Weights of a small GPT-style language model, trained from scratch on English Wikipedia: MLP 1024 tanh GELU, 135M tokens.
MLP neurons of a small language model. Each row is named by its layer, matrix (up: input weights) and neuron, and shows model dimensions 0-95. Each number is 128 + 32 x the weight over its row's rms, rounded and kept within 0 to 255. Numbers have three digits each.
Before each neuron's rows, "fires on" lists the tokens most often at its 100 highest values on Wikipedia text that the model never trained on.

fires on: "ong", "el", "it", "ver", "il"
L6.up918:124101174101115184121128183099095107113091113168179142148130167127134081107126124130168107130136149081138094068167087144166129107086098103101137073075150118190086157149137140089130146157122093117092102133143139050092111084184115204155132130093171129064172124083147180140150152155111127150

fires on: "it", "x", "ome", "e", "n", "a"
L4.up196:127230089095157177093140138095135085087136113116098088097096125136089101092128060140060128084109095133131213115131161131125131131108139159101149081107123100164146196078097104128184045184120139087146081150099170146169105167161123189141162113128167126126151172162099137138136128110071175125

fires on: "e", "ue", "ic", "est", "el"
L6.up121:116156069138120113168156161132135096164156073113092086059128087083099075078086161135169140070158118136159129170131116154119133160151123194116156140102129079149132137137176099116127074104159141114133084094157067145153151072095104130127119172128127155162128087191113106131163121153162087080

fires on: ".", "er", "ib", "u", " |", "el"
L4.up266:164142117104107054112124107101121098133104090099119118117134138009145177135137183132153116122125091114216157168166119113115120104098102124165165094113138117157097172143118115198151137124101147129156127119168116159134098061141105117159086154138169152078134118148172076122124124107090169140

fires on: "a", "r", "es", "s", "nt", "d"
L6.up234:137097116093092117102111178163129139147076126076116125144116136180123105157175080109168164164102162084119089163103140166170148142139062174085166087093106150121092107181087095058088113095064153130120105113104191125113140177179127136148124113059152136105102184129080139095104110118062163134

fires on: "o", "io", "re", "a", "ro"
L4.up550:129122052125140130134087158104115121126133168168131091185186120095047145130120146126113162166136162188106147116141120152163127114091166147114125146135134085120149108159137152137055053133111189139134073091102137142071199112102113149158149073099143121141172154174121185137135168084145178175

fires on: "i", " st", "ent", "id", " ent", "al"
L6.up348:125174119119091077140126167063150099210154080159139136090151110119115126148100110099099033102139127111107159129157097083181156114094139120137115146139148083149136134117129141183082133090138161129064124155116144143171139107137102119107087096145127024122175162113074187124119141099115065091

fires on: " Mar", " Mon", " mon", " Jan", " Jo", " An"
L4.up81:148137066120074142134122149056086081087148149129136142157143066149149122117143165147170127168149106134090094141138160106108107175119121137119166161117168136118198140140137149068138151133132175142133164150166171153168128134083125107168191098073131076198157079053123150124134120174107142132

fires on: "or", "ad", "at", "an", "c"
L6.up383:154110166107119092093142149095111157084102075183069062117183105099120173096079116154108132104117119192160130129102130129181094165120176128050052161158078120151108137093100092148141114195145069112149111166144157162094114074162104099107150095126164132106130105095131123076100131088139164093

fires on: "on", "l", "an", "c", "h", "ess"
L4.up397:100214115100149119111171110136120109087095094187091145155124101195144157135114186169141130121123131171122130175195125093138098121131158117116079145124123150149185068102138173110104097139153147153082155099104131077086125152149168116137141197141117126091070135130115126094112141076077162154

fires on: "an", " fl", "l", " med", "un", " ed"
L4.up876:106177145074086165101135118130081144163179082190154137116139112161163149094145155171148096114118153134126150132129156137155150060174173129154104069079152129123088093165157134159097114116186166115178127174122125138091151113100130161156114174149116113098123054116133091174123136124142145118

fires on: "iv", "id", "ly", "ay", " ev"
L6.up883:146142124151150112123088141118079182121136049120118182132142126175108163091120139115137114104123131209112129150118153138128104153129053105086105160123146107168138133155152130141126120099135035135201147101115114061077071160078169127132148149114098079087120121105027141149128120166183110153

fires on: "on", "l", "em", "an", "ines", "and"
L6.up278:136175142100193120147070161139157144203117132171124152139065164112146131153188154125143156162113114131148088153192112096170128095163107160112124105124119156128124159106142176152079120098112155186162165130073079056132168176117151124069125156111077114187115186141133104103150130108078129108

fires on: " s", "ff", "p", " b", "f", " l"
L6.up434:073114069115167142118091169151078166101132170151158155162107226136162155139091160152163164115039171136160084117110159162147159129105121061176154067082118165133090096162095076082141155119088183181079141113129111124174117148121217117108102162140123158092147153169148163114110136132044148098

fires on: "n", "e", "a", "um", "om", "y"
L6.up804:069166148092119187104121076120138151100173137185067086123144132154094125118105096151087196148123129052199137112104128078151156155147105135127167126123185037154134217101200113076082131122125121110109096164162139165132124139102170171155173117169111137132191147122151113084113096107087161184

fires on: "ab", " or", "ack", "m", "an", "im"
L4.up752:137126163128176079100143086143148106104117180172082095104153138086104153106108147119117099039125149146124104204118141150172144140140162125149182157144120137119093156111191113142168141097118064126148143119167181129154117073100108119074152058167137100095111060114158185135133155154122102082

fires on: "y", "pl", "ro", "m", "re", "il"
L4.up365:118090141095078166080097103136109117132118113155176103152153140122099128132085210137053168162127133102116151159138165124156131138136155104098047145112093152169160136159102146169136131195126132116134153047134142173132080110109134136146101116141201133115136088146166144125093153152111077131

fires on: "t", "ad", "id", "ic", "d", "v"
L4.up45:135146047178204137155127143157081146166085114151163094112144074131126152101128131125125112149097097140152139170098111132132131136088126089177075115146084147144139133111136179063089101085108118145124131056141124200100123079163158186139121124089178114160090082143134115183094120091144042105

fires on: "s", "ip", "if", "b", "ab", "le"
L6.up847:132078107192131113123129149153120124152094113123125146151136147104138182130163104157168126103159198138139149159177062074110073101134158129109107090129201167138142177153106190155183031173171180119092101134106116179077179110120152071120134184104114115145114130205053127124145085108121167092

fires on: " |", "en", "ro", "al", "ell"
L4.up85:149091113150111127119113115155058091130127143125197141155100129139120121149143087108124145152131075157111218135119101091104128117148101128139094140150106155124125157096124128113138074172069177118124053087128068095137108131100079162075074148158091116180127146105124085153047085084141147160

fires on: "t", "g", "ist", "n", "c"
L6.up481:117164083178148099152115194145136131133110128105148177113142199152147140158139097189092171118147176108127088085159151058103081125091108121171140110142144106125146110125105138121161168139163107218087063109139114135103145145114162234109107066133133109180119158149151132128061140108172098086

fires on: "it", "h", "at", "r", "le"
L4.up677:119096116082162113169089122176150125133147068140127138105181121173183168143181140202124146136123099176115062114141111137073173184129101126132112112103146152131137160094099110157157145110120138163127166132173082105136100134144162138090082100164143121127144142125124145102116106070108182076

fires on: "or", "c", "un", "er", "-"
L6.up468:151080112109102115100126120140114150186186102082115049093171166157106170128105170139124092126114148108098131140126064100176106144070163108140126170124090168151112125140117070094115115191123129139125180097112167148139078111191140150051131121093093159084129059143099160114142157069102157188

fires on: "ec", "oc", "ir", "on", " dec", " rec"
L4.up691:158095148130187093149115162107088121118145141135062128079117158115095144208100139138105122138166124200126172130128134123126118125122126167125162191126168129107154081167147142125138116091120147137096146054134098138096092169131128099043173059120123130141129126165101093157152073128166105127

fires on: "g", "est", "ing", "og", "m", " a"
L6.up875:094215107117156098119181103084095071112112070115127165141131104108115170162062102109099097092145158107161052124139137156142160090165135128138142138171185180171092112104140108133145172170106128085194094063084173126101136135109164121122081171181152079097165167187119111098129125075100130090

fires on: "r", "ult", "t", "le", "i", "s"
L6.up645:166124102096139099143070158148117138190131163089124232066084166193150136178138121079116192124155152117139128170186160154135101146138097145129154069124091090159148147124165168091124089127086091158170118165102141149174145149166161114154112169148184160161146149180100142101097089128150101105

fires on: "ur", "e", "ent", "um"
L4.up58:085171085057071176120161095104106168129140124138112158065156176186161110189104168080127109113065126122127105176063143135077108096238128127101129144163173089166085069124088098137128163132136167145148140156137113084186125141079090120083145151122096161128084166115119180141105086124143170156

fires on: " E", "E", "ar", " e", "le", "ro"
L6.up782:107112110097165173140150123115101130106189124152052185117147129096127104149130085183125150117181131080168083080114107122121122093194172110107154108117144105120128113125157136142100165090134147100171109049126148067140084149093152103189145199185083126099119189104118206101138119077135145112

fires on: "st", "ro", "er", "b", "al", "s"
L4.up475:143164172147147144114152134122077090186099135145154101221175123148085132104076059115160094120120080133135109199126149088165166134148140107120089151088076145136173113150104103135095142159161118118124083108119121123133123128104122106083092101121077164127116146093125145165119089156140123158

fires on: "f", "a", "ett", "ent", "ose", "el"
L4.up280:194132140179111083158150151096090105205154113093127184082102125127101188126105132178161118123091137127156060125135155153075145117122134078085196095117128167174117101163082146142134158164100191154070086140135135100111030131075116129142087114088165073115108122163087127117156126147092130092

fires on: "us", "ult", "em", "g", "ur"
L6.up219:110143095118089143130133090109146109126133123239149173173150149117117159092211121081103108136140097133124125150129121143146161103104080160132131147104099083081125074115172141136136140115147130117058153107111177130129154143115164121139095130093120126153112122125094137162137114117114130146

fires on: "ly", " le", "ure", "8", "9", "1"
L4.up356:126149065112130089155161125162107144163137163180086134150190154072164087055094187133131098137160107154098116085112134077112148134129060095071170072184143140157178104120131084120097098116150178095141133138147094126128133145124156126148081102147132180125132147128105112180130153088102153144

fires on: "5", "6", "7", "4", "10", "t"
L4.up1013:137134166095149120135100138132145136137110088068129189149097178085152130123122146148085117058142091136127176124113103117166107148135102159139136177121145113150090094062147121184123159108166075133177123173127201158173114075114121146152163109169151165118110135214135134133166112136072118134

fires on: "in", "ine", "is", "t", "ant", "ion"
L4.up776:131149117154181153245051070168119176168134102114047061138140176130135164124116103127130147127159105160130125130104142152140153088088111110100189131156155091145210172139144126147123135136127116168123114079075122121069141130112163164069233148132097137172119214141087110091147116118127084184

fires on: "a", "o", "and", "ast", "at", " act"
L6.up313:120156103104168137060166162130108166198159126151145152141130134168113138117156085101099131134115153132151072128214104109150094112107094124089142141104120167116143110104174148096120103196103141121110108119096133165129073056128120122146165099122147062068090146127124046160123131076113145143

fires on: "et", "it", "4", "3", "hn"
L4.up883:168146108027155129095145141089125179171095157115111133149149204118126114090112146082105173136131068107110106134073110144132105131197195111071107127012135131027099206162121095135076085128154092128135181088161129135136119140125085138091068179146096147131113098068086142133107135149173107096

fires on: "ill", " ch", "ell", "g", "iss"
L6.up266:116147128145098119115143127122101141085108195112150159129121060132140127138150108091135151155122130096089122163143156145126197081123116158108135096146129122157181103113166133120150147094085161108089152127128152065098093115082169113152139098148121164154067136122029154121175092120152094177

fires on: "ff", "iv", "t", "p", "ing", "uro"
L6.up366:128157102079123158161183155125081131151095133185091141071087081164168100167064163152143130124149082120166139116153168122138143078108082189086119157087129131097104112130109100062104089122131166121124165160120091119089089120194162106154095138131086090150081129158085169159149091108141122077

fires on: "og", " g", "oc", "g", "iv", "eg"
L4.up538:101173186139088105102146119132171133112133137094059106106090119103128159138117059142099123158157163159171119116139125129077158128123165145118068149125120133159166133172102144100128105108133158150197172111130145164165088096091144141099049169132162139112141122152076146150132193116134121109

fires on: "a", "in", "er", "ak", "el", "au"
L6.up855:155139071115129119138152140099146086116093122169131184091137114128112145064102115122133145062177109181183092138111151151071116122139089140161147100101130140156145113118116094154170119098126113124111067120170102093091081058132146092158091136122135120099074126107151091188139152089155138122

fires on: "or", "p", "ast", "b", "ab"
L6.up885:116153117084099124156117100159116170117153150130092097069173189055122112099123160160119103107117187133082113149123149150154083148117093093094140139095184179141198165105127127110159165089112106124108101126083072151128107107101110091078145078152107145116127139118096169132139185088141194147

fires on: " to", "as", "g", " /", "m", "y"
L6.up881:090108113110094135199102131172117080118113114133113126149214101150136096147134136149115164149108110149103116148149068068128132111104109185113128131095115082120106120167131126133137146081178180124088125122123081148118140128103176091140091172161148178084132144152159099166088097165040098053

fires on: " in", "a", "th", "in", "ong"
L6.up322:106106112121105153159141127068156127161130144136090125087093084107143146142144174092165129121132154116164132104099109102145149095105127136146108158125215162168085122146174094141119075080131124071082142130201155102089034071065115091128096106060187161141142135193128138111124134167162121159

fires on: "e", "ial", "ing", "'s", "ian", "w"
L4.up411:120108133134126134156129114164111145182164095120178141098114103167149108082164190143072100162130072138111132119139112133111102164254124159202188171120186103117180129105107087091116142151095115076110086150153121183130179110168141146170161151089112105158128143140094113113000126146176138138

fires on: "d", " res", "s", " ass", " lead", " from"
L4.up177:056092135174159067155108113163073139122122150155201202132098137128116150084157123152214100152135162176117128194153126137152121126111131101146091108129117112107132116110115083142163120133107130117172134152144120136094085141059128102120114120095129156131197097121139128131159162111151114141

fires on: "3", "1", "4", "7", "ly", "2"
L4.up163:159117119105110123149127099159107127123121112122109128171175099144116112140092193098104123105140132177106065124120120160156146154136074149130102104126172137113149115123107122094139127171136106119149176140170128142080151139149143109118117132153185118162132142112166149108139152094118184118

fires on: "s", "m", "l", "–", " S"
L6.up424:088144143040207169091141115156139115096100138179120135167173123132133104088160111152101114134159125148080074174152141144097151129172172171135122160105157134146152151145134201128159104112124115095103118121168153107122138104097101112082124068178091175112087122093135154057168104135067112129

fires on: " sp", "p", " comm", "m", " Comm", "v"
L6.up858:140086127079108112079018136133071135149121159079152140139164145139159126122147172155109135122097171196183104107125078153159199147112089107183128145101121149114141148123150156131145056108126144153037167161110189134139118149096163141138144157124127102143128132117158076136131123181135168152

fires on: "-", "ast", "er", " |"
L6.up24:128124150142118143154172184166104111153107070121154099133121173113159164131125143118176127175155163142140175117142141066098093142076161108133132101135163132118164093106128125098099136086147147145113116184149133160092112132183137195133085146116129195096125129148143135125133125147144121104

fires on: " cons", "es", "all", " res", "um", "s"
L6.up336:095167065143185068133103139176082090163137141103162146079113124115108099122113182161147157128100089123150100091144178119156133190116136100173121127131091060110091123171187084096122115165135126173119148086183177128077165130062093116116130119133114170128115117082143090054117123085132159180

fires on: "re", "art", "om", "ark", "ack"
L4.up221:102092047166137110154113113150143113122204167128156147092110159162134114081106085129141118138110135141174111107105159188092143110128071099155145119109108096141140134101118118101103206154110168061162143164138087180141098112083168118119074189145127140164150110164172170119110218166127114111

fires on: "an", "ad", "c", "is", "l", "ann"
L4.up958:184135119075163124080114112160115128162107147147083161152179103157108177146152154134141139124127144169090137121092161130148128107125126058113134172114116160139116097109119173109151167166110126186108147148157094134122169123146103075074089150137063166118135166136127126139121119068097105080

fires on: "ing", "S", "all", "pt", "m", "im"
L6.up124:173152178085162128105143162179094141105106196126109175121087186061121137112139101137124105109147142097163142133117151157049151161121087112095129093139103151156095127090104119126164156115097024100155118107141142139143067093066097128120143144142151102097056104119123206135131133149159093163

fires on: "t", "m", "iv", "av", "os", " de"
L6.up765:185148140136124110164120106115139130094113097145111124119183129176134103178076144130153085159105053115150202152096112107128172103065117095099124161171135157121075174129132170083105085171108148102146144104097127137136108112159136084091097094109169063123098213145122116083087164053176140133

fires on: " inc", " rec", "v", "qu", " g", "ec"
L4.up987:163102154158152072124158097102098122160137181149144141094130088121115100147131139084104118125131119208175182120159144128128098180119119150143164109139097087056137108150108096162124062072093148155105134175133110099129103161158139105101097110117117150110139141151137117141154113109155204139

fires on: "ad", "od", "ord", "al", "d", "C"
L4.up704:109181167108117173132147133140077123133115121088147132099111110122148126134081142102129160146070082119140159203112137126163152098091114125105069121141011167103107129140072161077094134093108108170127152122113123186136078115121102157182183100130151081154161098176060157141093182115151141111

fires on: "il", "en", "un", "an"
L6.up19:126131162075102224136120117126170096142119135221136137090167116166165192113072150128080085155168207123117117197187128145101122156130139126100133138120112142092090148134162156168129177142137152135157128145162160115125216156140156161096135131081061104080132076164118078099116160110161127094

fires on: "r", "le", "k", "ist", "in", "ch"
L6.up160:105125130161171125175111151163139090078168109098118160111158150122174127142142137155075117099126167152129074107073088136157167140160115120109080118158114164118113119133100118109076139141121180134120158134096119090074083148079134179155097104133107134105141105138157121107030149168156129122

fires on: "ro", "is", "t", "ot", ":", "mer"
L6.up337:138078154116192156136098087073108083122155095112110121142127137158152157170089130118180135095152136166161074101111145066126090062123084120165200093215108050100147103116133098150133058123153096120136071137075120153125120148124151124145140156125138178090091186127031114101149114100083123179

fires on: "art", "it", "om", "le", "op"
L4.up348:144168065158177072176142069108182121131157104157142138152141153188158121060099109137094128104132123139107107034128104174154093123144125103107149178112133126141127207094094126119116123204116123105154158096143110130139102143121152148069177183214135115121125101177081118114170127143136129164

fires on: "st", "um", "el", "l", "et", "ut"
L6.up308:183105148117097129088135194161135107127107141136089117129122151086152154101105140098098079166094130146065125157120107117059121096099109120159137192153104078178112182129160112107125128131129124088170107102095195084190067122170109166181180136129115160141080158090164148085174168117139115099

fires on: "t", "s", " med", "2", "iv", "sh"
L6.up8:127086109108147158159139146120139061101137103148119141103120117067117126123082147137134107122134079132139155197132127127082191110128152051076132124111181138168084126160087157095132097134158147105129114145109108153143139086165107096012093121124093068159099107134155188161117095218152129129

fires on: "ur", "ect", "′", "ir", "us", "at"
L6.up982:116165097072126179136094194153128092084168123188164140129138175090112151142187113080097153134125104096109110088135147139151131155134119137154061146176118089101115102159157163145092104114105145175132142180128139095134123152148110061189135108140121087112148152113153166112109118063155091084

fires on: "if", "ab", "it", "em", "ach", "at"
L6.up12:146125131141146109176139116028126163137079147160055135124086102120154164109145116136145164096104185108165063125092120119128093098144162107137125129144182188200106151111124147157096124173121130175124160135126133132135082089157180078087197143102085148142114132144135112131108085115100098120

fires on: "g", "ent", "uc", "qu", "ec", "c"
L4.up240:107167198162162111176110156131031112124116171089139156142126157113131150164113132100093133126114144054120106132213081100132139200102064176145113107166125137104115115201135116171149122157112077128114039092150129189107117140129113120135117081151158133109127176135134185113133060131174159193

fires on: "ed", "us", "ated", "om", "e", "t"
L6.up335:122147089053124079118088095161124163105106108218174146153080153095135073134146129124141105105161164090150118149121132098164165088142099183147136153116100167147105124138092121054125041158105158073139077126154151206093090076163094132152137118150131078095211153088126121160121135164124150112

fires on: "m", "il", "ames", "ion", "or", "old"
L4.up907:079157157127139113108150121141131085091145171134153116175164127097177175139110181135146105160131070115153117120099132141158147125133126089099124119094143129127129134094192176105151109150156169117171156083132147134109140110148110066153095157138116128083087076143167131092088157166152104177

fires on: "7", "1", "6", "5", "0", "al"
L4.up712:134076115113153130139120119126117168129096114073128185155122073137121189142120136139113180096124145172097137083135114148119187095090136119124119166092193106125128107117140070139004176148131162147108105140129133143132125106138115175046134114108167137143125149234137095106176144106147119153

fires on: "it", " st", "st", "b", "et", " New"
L6.up915:177167076123122126155143122103089138125078076134085116091168121091121088113097135140176087125175117106151080126134126182127163132133159125103036130100080120129084163104159130201087147142138106139100139091124164138184093102124158116046090131122114112125121096103021138160174128121157148109

fires on: "or", "p", "re", "if", "nd", "th"
L4.up392:115175081111113096146095118134127098117149082107095132112125113034155154145142180137076113124093103131116159161103183153103154152059118107117124161170187190108155132085146138164090059131140145132067152122125091115154092104117143147103173135166183125100168123159099099107151108142136160169

fires on: "or", "in", "on", "v", "ut", "ed"
L6.up981:078215045174101139111128085105163139188138192119107082083140084140134166058126127167167098142120119145157107099111142132160128183169139121151128139128148163090147136078169143120175076121171148140112074133139160121172173030076148102168148117136109084128121129130128090142164080118111178125

fires on: "ar", "y", "ir", "ast", "as", "est"
L4.up830:112145100122107119181126176106105146133064161085102117098190177153056088105120085109124117148192132161154108148125115062163094135131101190143117137128103152143074151186140171121090149161131166152174057126158117099092125163154144174176092125116125142107061082065140137107162120106079100123

fires on: "a", "c", "e", "ong", " |\n"
L4.up108:078157195155085130088043136107139141097119162125093109123092132123097159067144159114092145118100137143158083133103102107094120077218144133105113117129143146149109102144089097162126048137096187069155147135123115126140108090127153149189062119083129162129147206141052193104145209120108121153

fires on: "st", "om", "a", "hn", "im", "i"
L4.up419:125113060163094080109110112153162169119101195147184117255114139144126081114145145097095154112179150081142143091094114122071101083161137126141130130127175119140167180162104135141129125081115139146131107152119102110132125162151160125109115154086155121067148155131142161073093130185147124114

fires on: "as", "s", " S", "a", " as", " the"
L6.up465:116168102108174156099114171112121117089199161075151104105175123082138113108192127119144102137170135173162122160149034130116179188168128108116098142088161150166145103075121129121152134131186148171112140149165099128124089118108135073142127105109111174117149113102174116137144109159097168124

fires on: "ri", "el", "e", "ur", "ion"
L4.up66:116175096134096176147076113122083146212148129157117201112091148143113122158176129079163170145133156091161089148114117070126164125154137151112150176131135088083166102101114186176057135172089147132124108189109086101083130146120077188120107150126107130141092159122131112144110144065155131142

fires on: "ent", " l", "ame", "ell", "ode", "el"
L4.up260:142164071174132103118127132110108133124173106099143189077131133131151110123144239143146119151028164090160111078131118156142138118126112061159127065100107105154129136146180101139156137111127148191164125130117109110122107178145154132085114180091107105224161087132143157119160131120096104133

fires on: "iv", "ut", "ip", "ivers", "id"
L6.up165:123103129108150138078147127103108164136116085152110148142152115123136159101135155095162032165125139145120161167135128124121167166135129122128146160117121126169101108156076103148087129071168128096181105156119138121119116084106193130154152133088096045067115191113149130131101116090176047118

fires on: "igh", "ootball", "ult", "ational", "stit", "ublic"
L4.up34:124177135191127051140119109093113143094135145072128190073151114122152153167164143113109096063132080097134144095114122092175141104098080133143085093126098137051137138085090113145159116109165142171091157078092149145123142158184103100088049142162095100119134140182127134135109131112105117092

fires on: "d", "p", "g", "m", "th", "ue"
L4.up420:170205123163059157143080201150133089125136134104105104119170136115163116118103229156094148165132069162103145140132135121117159169110082163132095115180115103072110136204148159225156107132100184093112105089122124125119132113071079156077096145084097178087092117090125127097128124138142175096

fires on: "ic", "g", "c", "oc", "ut", "im"
L4.up657:153180103103204163091186137157132129138142141158126087183083104106147063132141102113099074155113102097154138116145140057052137138121152111171134133098098111176146082156088149149113100215098087132177124133093085141096022120116145148114139131135164142144070134133171158120137102144149089092

fires on: "p", "qu", "an", "n", "or", "u"
L6.up297:118213122061118062136125152095112193139096125134074078053133106147085149095104160157097156117128117150060104092101124122130156132120075164068137149109088122133197148158116119106155115083122140148123131115132106131149152132110190116096135109112161120120106120135148136164123199159168163124

fires on: "l", "p", "m", "v", "ter", "at"
L6.up21:112157164118145135153145158148104108067116122112138105128113168168217116099161128122128150108103151157086122156152099060145141160128124194156094101123190099112191245125157133132121185162062198149101082152146125130123124108086129189145128117164055162083137096162128168092121149160108151092

fires on: "w", "s", "l", "ing", "oc"
L6.up30:124138122134175102105146133203135117153111126105106152150093087124139186098134154158106132117116129128090115109104157117115185148150160139146166082109105143130125161121123110084170145160099101081163155140153159191079123165108162102153139077073112169087110138124076135118060113121091091097

fires on: "t", "l", "ou", "re", "e", "n"
L6.up1001:126144117101141117088120130160108121073151084172137154147174108178105110153079125123120105044123123129175144186120155133142110093118176145154107138129106151099086163140120092102090096169134134090133123067104179205114117126111108160067126145099124127087134145168064097115104176168174114105

fires on: "al", "a", "o", "ess", "her", "he"
L6.up487:153062118103105090107135201086167160120091122161130131232113107164137183160202116115111144081091195171129118101128101090109146092126048130178166123131137152108160155152143152133085094124119201108165109124098108063111181037118096146167135133128128107133136101060106112157097181079102069150

fires on: "et", "at", "er", "3", "j", "al"
L6.up760:107151171119126134118142170094103134100132100119101159139071098100108140116140077146095084145075098119113080117101075133082223119140152136123149196136134139114155171105143086138075124119164117091116174064165108104132035149161162140181167187152149106094119135151095160133099088160130138127

fires on: "a", "ass", "an", "ent", "al", "ial"
L4.up230:048163098101080073133089125094086069136121128146063184100223101108113133122182117034108102140067069073150174092066068113180144118190093148097165130131127140145109129088096068130150133117131176127076159155139122148139142165121133121104108102123186142101160114113135155150134138116161110123

fires on: "b", "st", "l", "or", "r", "em"
L4.up766:125092150169093195102069156161153140095177097090152129130140166106137202117129091136091146103066166098102076162147098107140140102145117130169108145150175151156124174193104114166098187185101120177134106102143047113120068124151129131140147154090146088151093149104107122055176124134140088173

fires on: "ad", "t", "at", "att", "uss", "ens"
L6.up72:135180146093091119168106168084128157105150112080138108112142122093129111210149169135193112121144129087108133170080086136128166169153107115138180161161102140147139124124110118066144137142136117163116106166140129176131120111139094135144179103148122163101120141147149139114064121145145066044

fires on: " B", " b", "f", "ot", "b", " f"
L4.up11:125089109158110158107028160108173161118141192148140163148140205136174121143109159144131134110152139128155169122103094118108137129119161144138048089076093169146191199145116177086122157129117131156093135136080118163109107151106171144127130151124117115124099147115138152108130108112102182144

fires on: "k", "or", "ed", "ar", "ur", "l"
L6.up613:136187089120089187069104122110113117115127143113135115082131102131124127107096098122129139167119172085177152117092127129104058145181118145132079128110067156089127213125098111126112146081062184123193104183114109096112175049181159092182160092139094145178133133116120120152156152102158184119

fires on: "i", "e", "E", "$", "T", "ro"
L6.up680:093116131052151125129130157171107095124180158115066132053116175119133092145119060107078162104168115122184164139084114122109151159139142114091189080101120105152113127118162141136015070143174197145150142056135175097143154086142153121141092150075154050166128134156103101097126102132131074130

fires on: "en", "ing", "ad", "ver", "est", "ast"
L6.up491:124124122106144100215118116104116118102115121121168194125125172106097069046112115205194179146129132101098146183076179049141099113122143143148118141128107153121078127160127157120102155119162160182156108176113122053136122111071137168144074084135189128091078074164153107139142096083066119135

fires on: "c", "re", "m", "e", "ri", "ra"
L6.up722:126146139127158136118099135135128109079202056120100105162149119111186103194186147123094103143140097107086059136102129164153113127108167101141164078114075083164182113112115107108120141114141148151139132144145136133076075120068070121154079087101131122111135182174123118116106112151144168092

fires on: "y", "ar", "ap", "ip", "er", " |"
L6.up88:120127129114120077092106152135156154124067084146200101064126146122119151121147181175106174118149131183182204130139093143126123124169134145088098126130101064147136174095136107146110118134126131121114114084136131123127100076139114192165105143155155156181124121123165154138181159110108109163

fires on: " in", "y", "\n", "ince", " of"
L6.up154:131128068135127192113034132185125151103122119151089146167083119075160076101163075145181104115116075094155108143113149140086107157130068096076118153127156119114165137128121093097128153137080117132160158119132113135069092108127173073123138163144159125082112144130106152121146159146145139091